python train.py --intermediate_size=1536 --rope_fraction=1.0 --qk_norm=true --init_std_qkv=0.0243 --lr_mult_up=1.3 --warmup_steps=130 --max_seq_len=1024 --train_tokens=1284000000
MLP neurons of a small language model. Each row is named by its layer, matrix (gate and up: input weights) and neuron, and shows model dimensions 192-319. Each number is 200 + 40 x the weight over its row's rms, rounded and kept within 0 to 999. A neuron's up and down rows have the sign that makes its largest values positive.
Before each neuron's rows, "fires after" lists the tokens most often just before its 100 highest values on Wikipedia text that the model never trained on.

fires after: " ", "0 ", "\n"
L6.gate1068,217,146,185,203,175,153,213,187,146,184,212,213,213,248,206,156,215,193,188,173,184,258,217,199,178,321,227,177,185,298,189,212,159,161,170,205,237,326,228,240,173,173,222,145,180,242,234,245,186,158,205,181,204,237,219,215,247,216,218,196,180,217,209,175,138,274,120,178,240,186,229,194,241,219,180,199,211,137,227,187,140,145,174,202,201,210,188,159,227,260,218,152,162,254,224,236,181,172,215,227,214,176,175,172,136,166,235,129,190,312,190,206,200,223,241,209,230,236,200,143,252,236,188,239,280,213,156,275
L6.up1068,253,157,209,183,193,201,195,202,215,187,189,233,174,151,187,231,169,174,143,212,122,172,220,261,196,226,253,216,185,220,255,164,193,247,190,198,218,149,227,212,241,196,224,206,220,211,220,176,251,160,213,76,223,184,236,239,248,156,209,242,247,143,236,173,242,212,244,218,233,240,226,174,221,258,225,197,169,233,186,162,154,204,189,234,175,137,208,204,179,257,216,197,201,75,190,236,216,237,240,178,215,173,206,162,197,146,187,233,211,249,276,207,225,206,154,215,197,131,176,244,236,156,239,165,183,123,180,156

fires after: ".", "==", "===", ").", "="
L7.gate99,104,216,218,235,167,227,232,251,199,243,231,308,149,227,233,242,224,193,162,172,246,239,180,118,249,217,132,236,230,224,210,223,157,219,187,127,129,253,200,208,217,208,213,221,174,106,272,157,217,197,208,155,201,187,217,204,215,272,125,215,292,150,211,78,221,247,276,213,216,190,287,231,153,247,142,208,179,186,230,191,228,201,223,220,201,220,165,209,205,265,246,275,200,150,194,221,152,195,230,209,259,197,233,237,137,265,151,173,257,193,188,138,240,136,229,134,207,165,230,169,167,227,231,136,188,147,235,289
L7.up99,251,139,205,191,167,168,238,152,159,257,203,218,226,243,225,185,228,274,188,160,210,239,165,186,207,273,167,262,201,218,267,277,217,164,187,204,160,238,194,160,270,226,222,180,259,173,245,165,261,171,242,137,212,174,150,253,225,279,246,247,168,115,212,123,161,102,202,169,220,224,207,172,224,203,198,228,218,254,239,170,205,184,224,193,283,216,175,166,195,220,167,178,153,191,255,252,213,196,228,221,190,207,154,255,151,186,173,250,247,285,150,217,224,127,177,218,178,211,257,171,214,232,214,125,213,70,210,217

fires after: "==", ". ", "\n\n", "== ", "It ", "is "
L2.gate1160,191,191,182,268,252,162,193,213,202,203,114,188,190,174,197,225,202,170,180,220,118,163,169,115,191,187,233,181,198,200,162,270,193,239,187,221,255,268,180,220,205,243,191,272,153,154,219,158,260,102,217,278,237,236,126,211,234,164,181,263,271,223,178,170,133,207,226,171,216,170,174,247,209,199,249,226,276,172,130,212,170,207,206,207,246,192,218,197,235,208,271,177,184,175,257,228,202,182,178,256,204,110,217,234,171,202,248,252,276,144,137,219,203,258,140,201,261,189,208,143,168,241,196,213,167,199,276,160
L2.up1160,278,193,163,204,204,264,156,185,226,141,229,223,276,135,218,233,205,150,164,214,250,184,231,224,201,230,239,252,207,209,183,233,247,226,188,201,251,205,170,208,236,200,223,284,139,237,215,199,158,223,199,199,174,254,206,174,198,191,188,227,191,216,171,309,216,261,198,216,172,240,158,316,190,223,229,138,210,237,254,207,90,135,191,146,255,152,216,182,174,184,154,199,217,211,217,217,188,190,243,240,150,182,194,182,219,244,150,227,139,198,224,165,175,254,172,163,144,164,146,263,241,188,129,227,203,175,196,166

fires after: ". ", "\n\n", ", ", "and "
L2.gate482,164,189,176,194,235,182,169,151,191,274,214,221,263,179,268,209,190,270,199,186,198,163,202,196,108,139,239,229,125,228,180,186,240,144,222,300,154,152,140,221,191,180,166,194,200,215,283,231,216,178,185,115,187,226,199,239,201,223,217,153,236,230,210,167,212,195,240,229,173,175,116,216,278,216,244,187,111,243,260,277,187,239,160,129,236,264,252,107,212,235,191,296,240,173,249,274,242,156,142,270,256,147,220,233,138,174,219,257,249,212,222,188,255,272,161,131,264,185,151,221,203,129,158,223,162,151,200,192
L2.up482,233,191,153,161,187,189,227,198,133,193,168,208,134,179,252,265,237,121,196,264,201,192,214,279,174,175,254,184,180,180,244,290,211,155,176,211,168,197,240,221,228,178,178,214,139,258,263,197,209,180,271,118,253,214,155,167,217,225,227,218,241,219,97,289,187,130,251,261,223,195,179,195,221,219,187,93,236,269,169,230,221,275,169,171,155,209,205,204,237,138,173,181,148,222,193,202,206,220,226,185,195,163,195,190,135,163,176,207,240,193,199,191,163,207,212,208,190,184,173,226,198,184,179,216,221,125,209,201

fires after: "| ", "(", ", ", "-"
L6.gate977,231,199,257,147,112,234,210,225,247,215,148,247,193,160,158,189,293,299,154,252,191,160,163,257,195,264,201,265,243,194,175,200,178,177,204,172,231,218,187,191,101,193,164,220,250,171,248,165,144,196,236,262,167,233,255,204,144,213,251,166,184,125,188,226,168,224,281,286,235,150,209,201,164,248,138,198,238,288,235,154,212,213,217,248,164,188,176,243,189,207,181,170,238,235,224,162,174,217,197,168,257,145,212,148,233,219,196,209,232,214,242,182,173,234,205,157,261,191,248,220,223,230,246,223,287,227,225,227
L6.up977,164,226,187,159,366,211,206,243,242,112,144,179,98,166,153,236,215,196,252,123,208,239,292,224,148,212,219,203,283,151,226,215,179,161,197,226,266,135,210,197,148,209,227,188,218,153,184,93,231,181,208,244,213,170,164,247,144,178,216,162,210,199,240,233,135,229,173,220,221,213,268,207,151,220,195,270,128,203,177,163,181,214,155,122,179,215,191,233,127,202,187,230,211,163,272,188,254,210,277,216,195,132,154,213,248,269,173,212,229,226,173,192,173,134,184,178,157,150,140,234,281,116,207,180,106,210,241,217

fires after: ". ", ", ", "that ", "\n\n", "\n"
L2.gate1139,184,188,154,252,175,186,242,217,211,155,141,229,226,262,140,212,137,201,201,174,160,196,258,217,200,259,165,112,261,220,175,160,223,203,177,170,215,210,217,175,216,191,112,173,203,181,164,123,287,134,224,248,170,179,184,263,192,166,164,282,276,221,214,196,218,211,211,169,272,179,161,174,273,217,176,191,154,200,203,178,159,184,187,143,201,151,204,118,175,164,146,184,310,204,220,205,223,210,212,254,243,194,111,139,209,166,168,164,182,167,192,220,182,166,297,143,187,96,189,155,220,167,224,170,249,167,180,236
L2.up1139,190,182,142,151,274,269,161,232,200,230,185,194,203,232,149,194,161,142,214,237,151,156,190,206,169,230,162,194,203,198,220,229,154,159,221,200,292,163,177,218,220,202,159,111,206,283,198,242,197,178,271,216,242,215,185,229,198,170,196,235,220,195,181,186,207,282,218,233,221,145,121,181,278,176,172,203,210,189,223,166,194,191,180,215,171,174,232,181,154,165,181,206,240,227,233,216,125,220,240,242,204,164,232,140,230,258,143,234,265,271,178,182,221,201,174,178,247,144,206,214,173,231,186,255,172,160,227,187

fires after: ". ", ", ", "but "
L4.gate656,206,249,160,249,237,173,298,146,209,198,223,160,196,212,163,248,194,205,197,254,162,176,137,224,263,196,268,203,179,253,155,211,225,154,221,187,172,212,200,213,264,186,203,200,229,235,226,190,226,157,182,154,270,163,167,260,236,235,229,208,179,193,244,194,244,189,268,169,293,181,264,250,203,170,192,145,248,208,248,204,144,180,231,238,208,250,225,226,213,130,168,195,194,263,211,197,187,144,191,206,213,213,190,241,154,243,197,201,226,226,235,172,215,216,218,205,291,176,230,208,194,181,231,222,149,103,238,200
L4.up656,190,213,229,193,231,189,224,171,243,230,229,196,274,140,123,159,184,220,213,223,118,212,227,175,141,228,270,198,215,244,177,203,249,215,203,166,168,171,197,173,186,205,187,245,200,207,265,272,147,122,228,202,173,193,187,175,128,216,225,220,235,223,193,157,226,168,170,199,239,259,193,241,175,213,161,193,290,175,234,217,197,167,160,221,174,178,222,189,208,184,150,192,248,183,254,233,203,206,301,201,274,203,203,210,172,159,246,241,216,160,222,155,280,181,251,194,131,192,219,211,243,242,195,136,255,103,187,250

fires after: "| ", "on ", "On ", ", "
L6.gate1503,246,192,176,177,188,140,153,174,199,201,195,128,174,164,255,252,138,213,171,204,216,223,209,143,251,292,162,221,202,242,143,212,225,133,159,203,218,202,200,193,222,242,221,144,252,177,199,188,205,214,238,212,241,186,276,165,159,154,272,224,129,221,210,186,226,260,170,197,145,227,181,188,153,218,170,190,221,222,244,297,175,231,196,182,240,153,148,221,175,192,139,147,216,145,220,199,246,176,150,195,221,168,194,183,145,142,325,255,205,167,265,321,187,226,187,221,209,173,185,156,205,129,244,230,251,148,178,147
L6.up1503,191,241,232,182,177,238,228,131,188,90,188,280,144,207,207,170,245,251,248,149,171,201,167,132,80,200,221,176,181,206,166,224,180,164,243,160,243,148,206,164,237,225,172,177,197,231,224,231,211,207,149,208,205,211,182,156,180,197,219,213,215,235,268,166,175,209,217,170,231,161,264,214,224,228,187,125,133,202,200,190,228,207,226,199,277,86,142,152,193,259,169,148,243,225,152,177,239,190,275,131,167,148,207,219,208,224,245,188,163,217,277,272,186,171,198,252,205,263,208,153,234,183,183,176,235,142,243,205

fires after: "\n", "|", "==", ".", "by"
L4.gate446,215,241,171,209,198,253,202,278,238,225,182,218,242,181,234,173,185,206,171,198,279,239,177,161,196,181,196,253,257,232,197,199,161,205,209,215,232,221,165,146,192,196,200,241,291,162,168,219,178,190,214,154,267,188,184,266,236,209,201,250,175,227,228,169,239,178,226,207,170,185,247,229,175,168,205,198,220,189,187,194,209,212,129,228,132,206,140,263,249,178,216,204,288,146,147,174,151,230,201,227,148,239,174,245,185,206,180,172,213,228,172,168,150,196,206,219,243,113,308,187,206,308,167,121,193,173,195,261
L4.up446,214,196,225,234,178,202,169,188,208,212,200,204,174,223,166,231,208,188,157,214,120,216,223,188,245,118,144,267,223,254,238,209,243,237,200,176,133,221,204,171,164,150,235,164,263,279,203,196,234,186,165,156,191,198,238,154,231,152,175,198,185,192,204,148,247,173,247,197,214,179,199,169,128,187,212,184,255,117,246,232,147,213,172,215,173,210,148,247,147,208,253,218,200,96,138,216,214,266,235,281,168,142,243,159,223,132,231,118,291,259,206,202,131,260,164,220,213,146,215,213,228,219,222,189,208,179,266,228

fires after: "and ", ", ", "that ", "; ", "which "
L2.gate801,224,188,208,224,258,198,205,185,213,203,149,197,198,194,211,166,201,173,144,174,193,227,226,195,208,261,200,258,217,194,273,201,214,217,225,212,271,202,171,169,242,199,216,199,278,195,244,226,133,221,199,248,181,167,215,263,186,213,214,242,308,214,176,126,181,199,164,229,238,220,93,234,265,230,234,193,157,228,226,258,272,140,229,178,278,235,226,162,198,160,191,194,152,143,260,191,204,196,93,202,178,137,224,263,160,184,165,270,180,210,233,203,224,205,190,165,267,191,213,155,240,171,259,199,196,119,197,277
L2.up801,194,240,171,202,148,199,208,166,174,316,174,160,228,168,247,198,204,227,261,224,161,165,259,272,269,205,203,212,240,196,175,195,238,151,272,214,190,188,222,196,218,155,201,159,191,142,264,179,272,270,133,130,197,189,203,184,185,215,240,204,163,159,203,282,163,228,184,219,220,180,185,125,226,208,191,126,107,191,232,268,210,149,233,151,195,257,274,165,256,142,200,156,166,224,207,198,237,178,156,204,268,210,216,164,171,146,179,202,163,138,201,247,226,143,178,151,264,240,207,238,115,153,227,188,255,245,144,277

fires after: "0 ", "| ", "1 ", "2 ", "0"
L4.gate567,176,200,171,309,187,128,211,229,148,186,168,219,190,254,190,163,106,207,198,183,149,148,186,134,221,169,214,239,277,219,226,174,230,154,240,196,263,245,246,152,187,139,139,184,173,265,204,255,257,171,178,123,257,176,205,227,248,193,267,206,164,189,213,183,197,158,166,209,204,206,224,231,179,222,284,237,227,234,168,233,210,180,229,246,146,243,252,186,207,277,243,108,192,231,196,238,174,248,153,209,248,167,246,276,186,117,156,190,190,155,229,197,231,180,220,208,230,169,279,253,199,169,243,259,232,226,172,193
L4.up567,195,156,200,211,149,180,222,214,109,217,172,189,134,244,230,129,214,159,171,244,215,268,163,169,235,142,221,201,214,282,242,177,201,235,160,264,235,272,223,156,255,187,136,133,152,162,190,160,196,209,162,132,157,232,247,212,190,190,216,201,194,183,213,119,171,170,133,234,153,202,155,204,242,167,144,214,197,152,180,206,181,173,192,230,247,240,180,168,213,282,256,219,235,195,254,283,111,239,146,266,189,245,149,228,264,204,193,275,183,204,236,184,146,185,246,155,178,184,174,207,177,291,185,176,154,159,238,175

fires after: "197", "198", "194", "192", "Ch", "199"
L2.gate514,146,139,195,222,261,226,178,206,178,195,145,211,124,186,186,218,162,194,252,201,171,182,201,194,190,236,149,196,192,173,203,157,151,206,166,152,184,276,201,193,204,217,161,189,294,168,264,248,195,210,150,205,269,189,244,172,177,205,234,273,239,184,203,240,191,266,185,227,186,143,303,178,208,166,176,228,204,285,242,250,153,128,295,244,264,177,257,218,237,174,234,202,231,255,231,227,230,184,148,243,254,194,221,238,115,229,197,204,162,215,116,185,163,175,171,270,223,165,158,282,127,181,180,267,214,242,217,108
L2.up514,245,176,173,233,193,218,181,207,207,170,232,214,185,215,211,147,196,163,201,225,275,298,134,149,223,220,258,211,161,196,196,205,142,194,204,158,299,212,59,176,177,200,170,266,175,242,189,212,237,189,189,257,187,179,264,199,234,205,229,227,208,199,254,229,129,162,183,214,255,146,199,161,212,237,175,192,209,209,230,279,141,199,167,226,124,155,254,193,169,103,227,185,248,214,207,147,241,250,182,147,180,240,223,117,165,124,244,158,94,243,270,185,164,236,281,186,176,162,201,140,189,185,123,228,213,145,167,205

fires after: "–", "200", "202", "199", "194"
L4.gate1354,182,240,211,169,281,175,178,197,214,123,143,180,219,208,201,149,128,272,188,226,247,168,201,156,211,112,160,229,151,185,223,229,205,198,185,227,193,198,235,159,164,142,135,252,215,198,197,168,172,354,109,199,157,196,171,164,195,261,149,225,153,195,132,211,224,226,160,203,184,209,156,171,253,255,145,164,153,281,174,264,193,198,190,179,143,133,211,185,146,206,200,116,234,249,212,153,175,125,192,235,259,211,183,231,168,240,220,227,196,211,186,193,125,205,187,179,245,235,210,217,189,147,185,231,125,260,256,161
L4.up1354,245,165,251,231,184,172,184,138,205,197,263,197,228,227,207,183,248,184,215,200,252,217,140,228,203,193,220,218,201,228,204,223,194,232,207,255,267,204,92,158,200,170,195,220,212,238,191,127,241,179,274,152,92,211,162,260,201,175,243,201,215,171,169,191,228,295,143,230,232,157,225,198,223,162,178,182,250,167,196,195,167,203,193,152,204,217,180,266,239,148,224,252,135,212,132,153,222,172,144,218,215,212,210,193,218,133,165,247,204,152,186,254,194,208,256,215,148,203,201,155,159,185,210,197,213,277,206,168

fires after: ". ", ", ", "\n\n", "Due ", "\n", "addition "
L2.gate415,159,286,185,166,236,266,226,205,165,216,174,205,182,225,167,153,149,153,189,199,192,218,173,181,251,175,216,197,231,232,177,266,208,251,234,254,186,243,236,230,194,169,153,186,217,216,164,157,245,232,183,197,134,215,223,158,174,154,177,160,241,113,181,195,193,214,159,183,237,207,179,284,214,268,249,202,163,235,164,191,224,152,160,284,203,166,195,249,214,148,200,190,161,234,253,170,155,264,152,245,119,257,245,223,234,202,193,282,185,256,192,213,215,211,227,204,288,200,233,185,260,246,245,197,207,165,240,173
L2.up415,160,207,244,224,223,209,195,222,158,168,171,125,175,171,181,150,199,228,176,227,117,131,184,203,198,162,216,241,222,262,230,192,195,223,255,219,189,246,167,169,217,185,92,247,218,156,193,187,258,176,239,206,97,175,243,230,223,196,171,244,244,143,188,157,250,220,143,221,296,236,152,247,164,187,194,113,208,161,192,180,183,171,238,297,246,190,198,193,183,214,186,169,203,204,212,158,141,210,247,189,184,151,264,202,209,215,167,216,262,183,240,156,274,131,223,233,173,193,214,243,234,168,248,209,233,160,237,192

fires after: ".", "===", "==", "Website"
L7.gate632,193,229,197,167,173,212,230,268,178,161,234,185,178,244,211,183,137,195,223,203,194,266,244,145,243,223,233,288,219,202,249,173,182,239,198,155,199,165,243,229,184,167,202,179,165,193,228,163,152,214,198,165,267,244,183,191,168,197,216,287,276,115,196,128,146,170,268,234,102,174,212,259,229,145,217,235,136,241,254,225,258,143,172,231,192,186,297,157,153,145,283,227,173,171,260,179,158,256,229,219,131,144,162,202,152,198,238,188,285,167,233,125,180,244,226,237,211,184,239,201,163,117,149,218,218,255,282,219
L7.up632,151,231,157,217,215,197,142,186,174,162,225,295,222,236,162,282,167,282,201,214,174,228,257,219,205,214,168,238,197,193,188,212,174,275,174,263,209,161,220,234,163,153,217,207,207,152,191,214,230,219,205,236,175,238,138,139,230,255,167,262,258,252,243,121,191,153,196,230,150,199,199,206,222,240,235,191,201,165,251,214,175,206,194,197,171,99,193,212,120,281,172,184,212,144,220,211,250,185,173,271,230,254,199,175,125,293,180,148,165,204,143,227,150,200,177,195,182,232,220,186,153,208,197,148,207,94,172,90

fires after: "| ", "\n"
L2.gate670,221,263,176,257,213,127,137,179,213,293,155,153,131,208,169,181,183,250,175,212,232,177,154,216,196,258,198,217,212,202,200,175,180,191,218,210,145,140,269,122,263,222,179,236,178,205,170,175,211,188,241,137,185,133,241,234,206,194,180,269,179,253,131,183,213,266,183,218,227,296,190,244,247,286,214,201,208,263,188,209,157,166,175,201,248,158,216,279,210,200,195,118,243,185,158,167,155,225,178,220,174,124,195,241,180,226,244,118,174,197,301,281,164,130,185,190,214,172,187,177,170,216,214,228,212,112,167,202
L2.up670,188,145,229,256,132,175,245,199,152,201,179,207,205,235,281,118,215,211,255,159,180,228,191,204,144,137,192,124,248,286,209,235,219,192,210,182,253,205,228,254,196,151,226,125,258,159,251,240,216,168,238,233,225,212,123,175,211,200,212,198,150,194,234,215,219,217,174,156,223,226,155,272,170,192,210,243,226,145,265,276,225,187,185,159,222,193,208,171,181,199,158,150,254,208,153,210,220,275,202,187,166,244,236,195,236,190,192,212,145,214,223,164,228,242,207,215,139,218,179,216,207,210,204,155,159,176,256,154

fires after: "==", "==="
L6.gate421,189,198,161,182,227,209,202,135,242,225,201,253,166,164,187,160,205,141,170,241,179,229,311,205,212,194,208,234,161,277,201,219,215,224,261,198,141,139,231,166,196,165,272,113,280,229,224,150,116,261,162,206,196,239,216,240,258,301,161,200,269,251,186,217,227,217,214,304,158,257,202,222,335,234,212,243,181,162,148,187,198,277,204,172,237,143,162,253,180,195,225,201,145,253,275,268,194,186,253,189,276,165,197,214,226,190,207,183,237,160,190,134,251,253,227,253,228,165,242,203,213,246,281,186,193,220,200,172
L6.up421,194,217,310,194,142,145,158,194,191,256,189,286,173,210,133,244,133,153,136,147,165,222,144,182,239,259,151,266,250,232,236,249,224,216,227,191,136,164,188,165,243,217,189,192,239,136,242,184,206,199,226,159,206,190,186,190,158,190,218,252,137,154,196,280,256,191,232,164,182,227,195,155,245,166,203,181,174,154,167,133,174,157,172,185,231,249,217,265,160,179,200,215,207,206,89,152,223,176,202,104,221,183,239,198,212,191,211,192,275,285,189,161,223,178,206,244,186,244,221,197,262,209,196,180,156,206,235,200

fires after: "(", "born ", "| "
L7.gate731,181,195,205,101,189,172,182,221,239,193,180,244,244,203,217,272,143,288,214,240,216,175,276,197,140,174,229,156,236,190,153,197,227,183,213,203,243,171,178,194,147,212,234,168,229,210,235,228,230,110,268,215,209,219,206,178,211,157,238,180,191,203,247,242,175,181,189,197,234,198,243,199,210,223,220,197,142,219,186,226,190,191,127,183,240,111,196,190,142,180,206,136,264,192,210,230,238,218,117,149,177,202,143,200,176,179,228,137,137,166,207,206,264,265,215,166,260,240,219,171,250,259,188,204,249,164,143,215
L7.up731,254,203,212,199,239,220,225,249,225,186,209,175,178,152,167,271,233,223,190,211,206,218,162,218,205,175,159,133,188,269,269,158,220,221,198,204,160,212,221,260,208,173,139,236,188,209,183,166,227,146,237,189,202,227,234,220,201,185,187,203,199,184,164,227,260,245,204,160,233,195,206,146,196,183,108,218,234,237,212,250,174,196,236,193,162,235,203,154,181,183,226,177,189,197,148,274,212,177,230,147,188,124,173,204,271,164,144,180,223,266,219,189,190,227,194,217,197,248,173,263,182,180,185,166,180,178,231,223

fires after: "| ", "– ", "0", "0 ", ".", "2"
L7.gate1369,166,218,151,225,231,167,196,240,176,210,196,213,228,199,213,180,248,238,211,174,169,184,217,264,112,203,286,176,208,230,216,153,224,202,171,210,135,177,255,127,155,141,190,148,232,171,250,242,235,192,251,206,170,275,170,172,231,190,240,173,197,198,289,204,240,189,198,174,182,161,216,234,168,181,161,158,199,181,225,181,111,188,129,172,186,271,244,204,172,227,243,179,181,277,219,205,179,155,175,232,232,201,168,168,263,196,192,255,154,172,240,178,148,164,168,214,231,185,244,209,266,186,196,226,165,174,116,308
L7.up1369,160,234,197,172,225,215,141,185,132,251,244,146,264,167,194,282,238,190,132,250,210,207,139,233,181,195,213,209,234,228,209,256,176,246,223,208,153,107,179,188,231,178,218,289,159,222,287,211,214,118,258,151,164,239,220,244,201,157,187,175,261,159,233,236,161,152,187,159,231,173,233,161,157,186,244,106,168,150,148,213,153,168,161,241,250,216,223,254,203,202,147,205,185,179,170,208,181,201,232,179,179,165,163,235,220,246,166,188,181,253,225,142,125,197,268,189,211,262,153,208,193,222,236,218,164,181,265,155

fires after: "| "
L2.gate354,97,229,187,275,184,185,231,144,181,219,157,216,306,201,255,178,200,242,282,89,178,232,169,168,176,241,223,151,218,170,242,225,210,170,195,201,229,226,159,138,193,310,217,195,161,199,221,188,138,192,242,259,190,214,159,202,104,159,260,168,163,139,221,242,188,198,228,176,225,140,281,226,267,259,190,222,163,201,236,264,198,198,178,220,187,176,214,204,181,203,182,198,293,204,157,242,295,271,196,163,179,167,169,139,190,203,231,166,214,160,256,134,236,196,240,164,211,187,176,197,238,241,192,289,231,258,226,226
L2.up354,215,224,224,201,240,245,189,208,160,203,135,222,192,190,151,167,220,136,280,224,155,328,145,157,184,139,227,256,182,211,252,221,229,109,184,217,222,219,214,259,191,114,178,255,178,229,222,133,213,215,235,187,175,243,149,175,177,179,166,220,125,132,249,251,218,261,193,243,191,241,221,221,195,205,190,195,201,242,114,250,199,221,167,144,251,191,129,229,217,219,216,190,166,173,165,218,190,234,178,247,178,237,133,139,178,178,201,225,153,232,200,205,227,166,185,217,170,237,140,220,229,155,158,186,179,221,207,224

fires after: "===", "==", ":", "."
L4.gate253,246,160,205,282,189,219,179,251,114,179,149,203,139,219,181,219,189,249,275,194,260,172,186,214,205,182,167,189,157,280,153,218,173,140,231,214,140,153,206,211,168,185,226,226,206,152,288,203,225,215,298,174,204,145,152,220,133,204,217,277,179,228,125,178,197,159,189,239,149,181,155,189,186,194,189,226,230,167,206,288,122,172,220,175,209,210,191,223,218,171,134,231,140,142,223,256,180,213,204,170,262,285,156,226,127,170,248,188,208,109,90,230,181,93,243,116,259,207,202,190,160,195,188,209,233,196,209,252
L4.up253,205,165,253,258,146,216,216,294,139,158,187,208,222,207,166,233,158,240,163,200,148,220,212,245,234,234,197,187,243,215,165,202,205,217,166,210,210,158,149,180,191,186,210,242,179,207,177,126,194,246,183,257,192,227,147,180,211,228,198,257,241,200,201,156,170,166,214,135,222,299,187,156,218,138,199,211,176,169,235,241,227,175,204,161,259,206,148,227,245,178,175,213,251,107,163,218,196,156,187,317,132,279,206,236,190,214,278,181,232,180,85,202,181,148,201,136,157,222,163,217,187,166,254,170,193,180,209,243

fires after: "and ", ", ", "(", "but ", "—"
L2.gate1497,208,246,241,168,198,195,188,203,226,205,208,261,212,177,171,243,205,234,179,256,186,207,185,258,221,194,225,223,184,157,243,170,215,226,208,211,224,129,238,258,194,161,155,246,157,141,206,324,201,188,229,248,220,197,267,226,222,197,143,181,298,211,166,211,217,136,196,238,229,259,122,240,168,120,280,211,142,252,271,285,269,192,205,173,222,248,240,242,201,153,195,222,251,203,217,226,242,122,122,220,235,154,211,223,177,263,191,207,163,207,283,181,198,182,192,199,236,156,203,193,134,251,181,219,178,169,219,308
L2.up1497,186,178,216,191,199,151,254,154,177,226,137,216,241,200,256,223,202,158,210,222,124,229,162,181,211,135,160,199,122,172,167,209,217,135,176,178,295,313,160,264,217,183,241,216,158,199,156,184,281,184,152,219,271,165,193,151,170,282,249,256,254,138,215,251,218,177,163,194,138,207,236,219,98,145,120,133,178,158,189,228,182,252,127,147,183,196,192,301,203,153,201,246,277,228,191,150,159,153,206,269,164,246,169,193,176,181,189,273,228,208,196,170,183,258,246,201,212,198,234,176,183,288,214,225,155,229,238,241

fires after: "| ", "200", "(", "-", "199"
L6.gate1114,237,258,77,176,149,144,179,117,131,142,172,196,130,262,207,146,110,210,192,124,174,154,239,141,182,151,170,220,177,283,153,216,158,208,203,203,199,188,138,223,234,187,223,193,208,303,251,211,215,224,218,194,149,233,237,159,170,215,200,194,153,196,107,196,225,186,187,195,188,89,269,179,233,251,278,229,125,213,161,168,252,201,240,158,157,238,186,178,196,190,203,163,209,191,173,162,224,230,194,262,160,195,206,195,257,214,199,218,170,214,188,172,263,182,122,225,185,166,118,247,204,243,195,203,265,279,249,261
L6.up1114,211,293,235,190,189,182,135,217,210,199,151,192,172,235,141,111,235,199,208,179,171,235,169,102,192,127,205,150,218,240,257,290,279,268,166,208,199,218,185,200,243,217,222,205,176,147,193,176,238,160,225,157,219,248,87,251,222,213,251,174,271,181,142,181,121,206,174,160,149,201,127,234,251,255,141,232,191,190,170,219,153,212,275,223,177,234,203,216,224,210,205,246,227,296,133,192,169,191,175,203,190,251,106,238,225,189,224,180,113,196,212,198,229,135,194,220,161,179,228,161,144,165,206,243,218,200,170,248

fires after: "'", ". ", "The ", "the ", "s "
L6.gate994,200,174,186,240,124,136,265,143,113,176,188,237,175,221,230,237,187,186,128,225,168,131,180,270,237,187,239,108,189,217,188,212,222,189,199,189,147,158,201,240,233,261,234,172,215,187,195,257,193,209,251,257,188,158,216,196,226,185,136,215,161,229,258,229,171,178,204,219,205,226,165,168,149,199,178,203,172,216,184,214,206,195,206,230,218,234,142,208,185,146,118,188,175,183,165,180,231,155,206,294,235,164,194,192,229,201,191,190,215,258,208,190,242,276,259,165,150,200,228,158,159,141,266,227,161,169,238,227
L6.up994,206,240,182,166,285,151,209,136,264,209,220,172,125,197,196,263,181,164,188,157,151,214,191,202,181,192,194,168,182,218,225,216,176,313,185,274,224,210,223,284,196,178,161,154,238,252,304,261,204,254,211,179,203,154,206,164,180,182,222,204,146,207,180,195,198,168,195,185,176,197,243,159,156,144,150,222,129,231,239,114,198,226,223,240,262,234,207,181,230,192,181,195,288,148,220,113,126,170,229,203,203,187,176,221,148,222,201,201,215,234,237,244,202,259,207,175,224,201,163,134,162,183,133,214,119,178,183,289

fires after: ", ", "0", "0 ", "| ", "the ", "3"
L6.gate429,209,210,204,218,256,183,193,239,210,156,181,147,308,191,255,224,305,208,257,228,116,142,220,148,132,185,124,269,198,210,204,240,148,258,136,150,208,138,187,245,242,202,204,255,183,178,188,230,179,165,209,219,189,180,173,163,254,180,192,242,173,107,177,260,205,212,194,205,207,213,208,190,193,219,151,200,117,261,179,166,174,204,205,155,158,210,231,198,171,267,198,193,141,115,267,236,225,231,191,245,235,165,161,323,246,278,282,126,258,329,186,171,185,229,266,207,230,222,194,224,179,248,178,239,211,189,221,191
L6.up429,234,195,185,174,187,206,150,216,266,238,123,122,181,203,269,178,212,225,236,248,141,193,212,157,158,138,253,152,189,236,241,188,186,217,139,222,183,228,239,217,217,218,173,244,254,200,152,257,172,203,157,133,224,178,199,246,234,147,203,177,260,203,150,205,175,279,166,210,170,201,225,182,196,231,207,175,126,215,159,188,201,159,231,198,152,224,244,197,236,218,230,184,193,108,252,173,133,199,187,162,170,135,174,192,269,230,204,110,190,267,307,262,190,153,127,233,197,242,198,193,187,263,199,220,172,164,159,166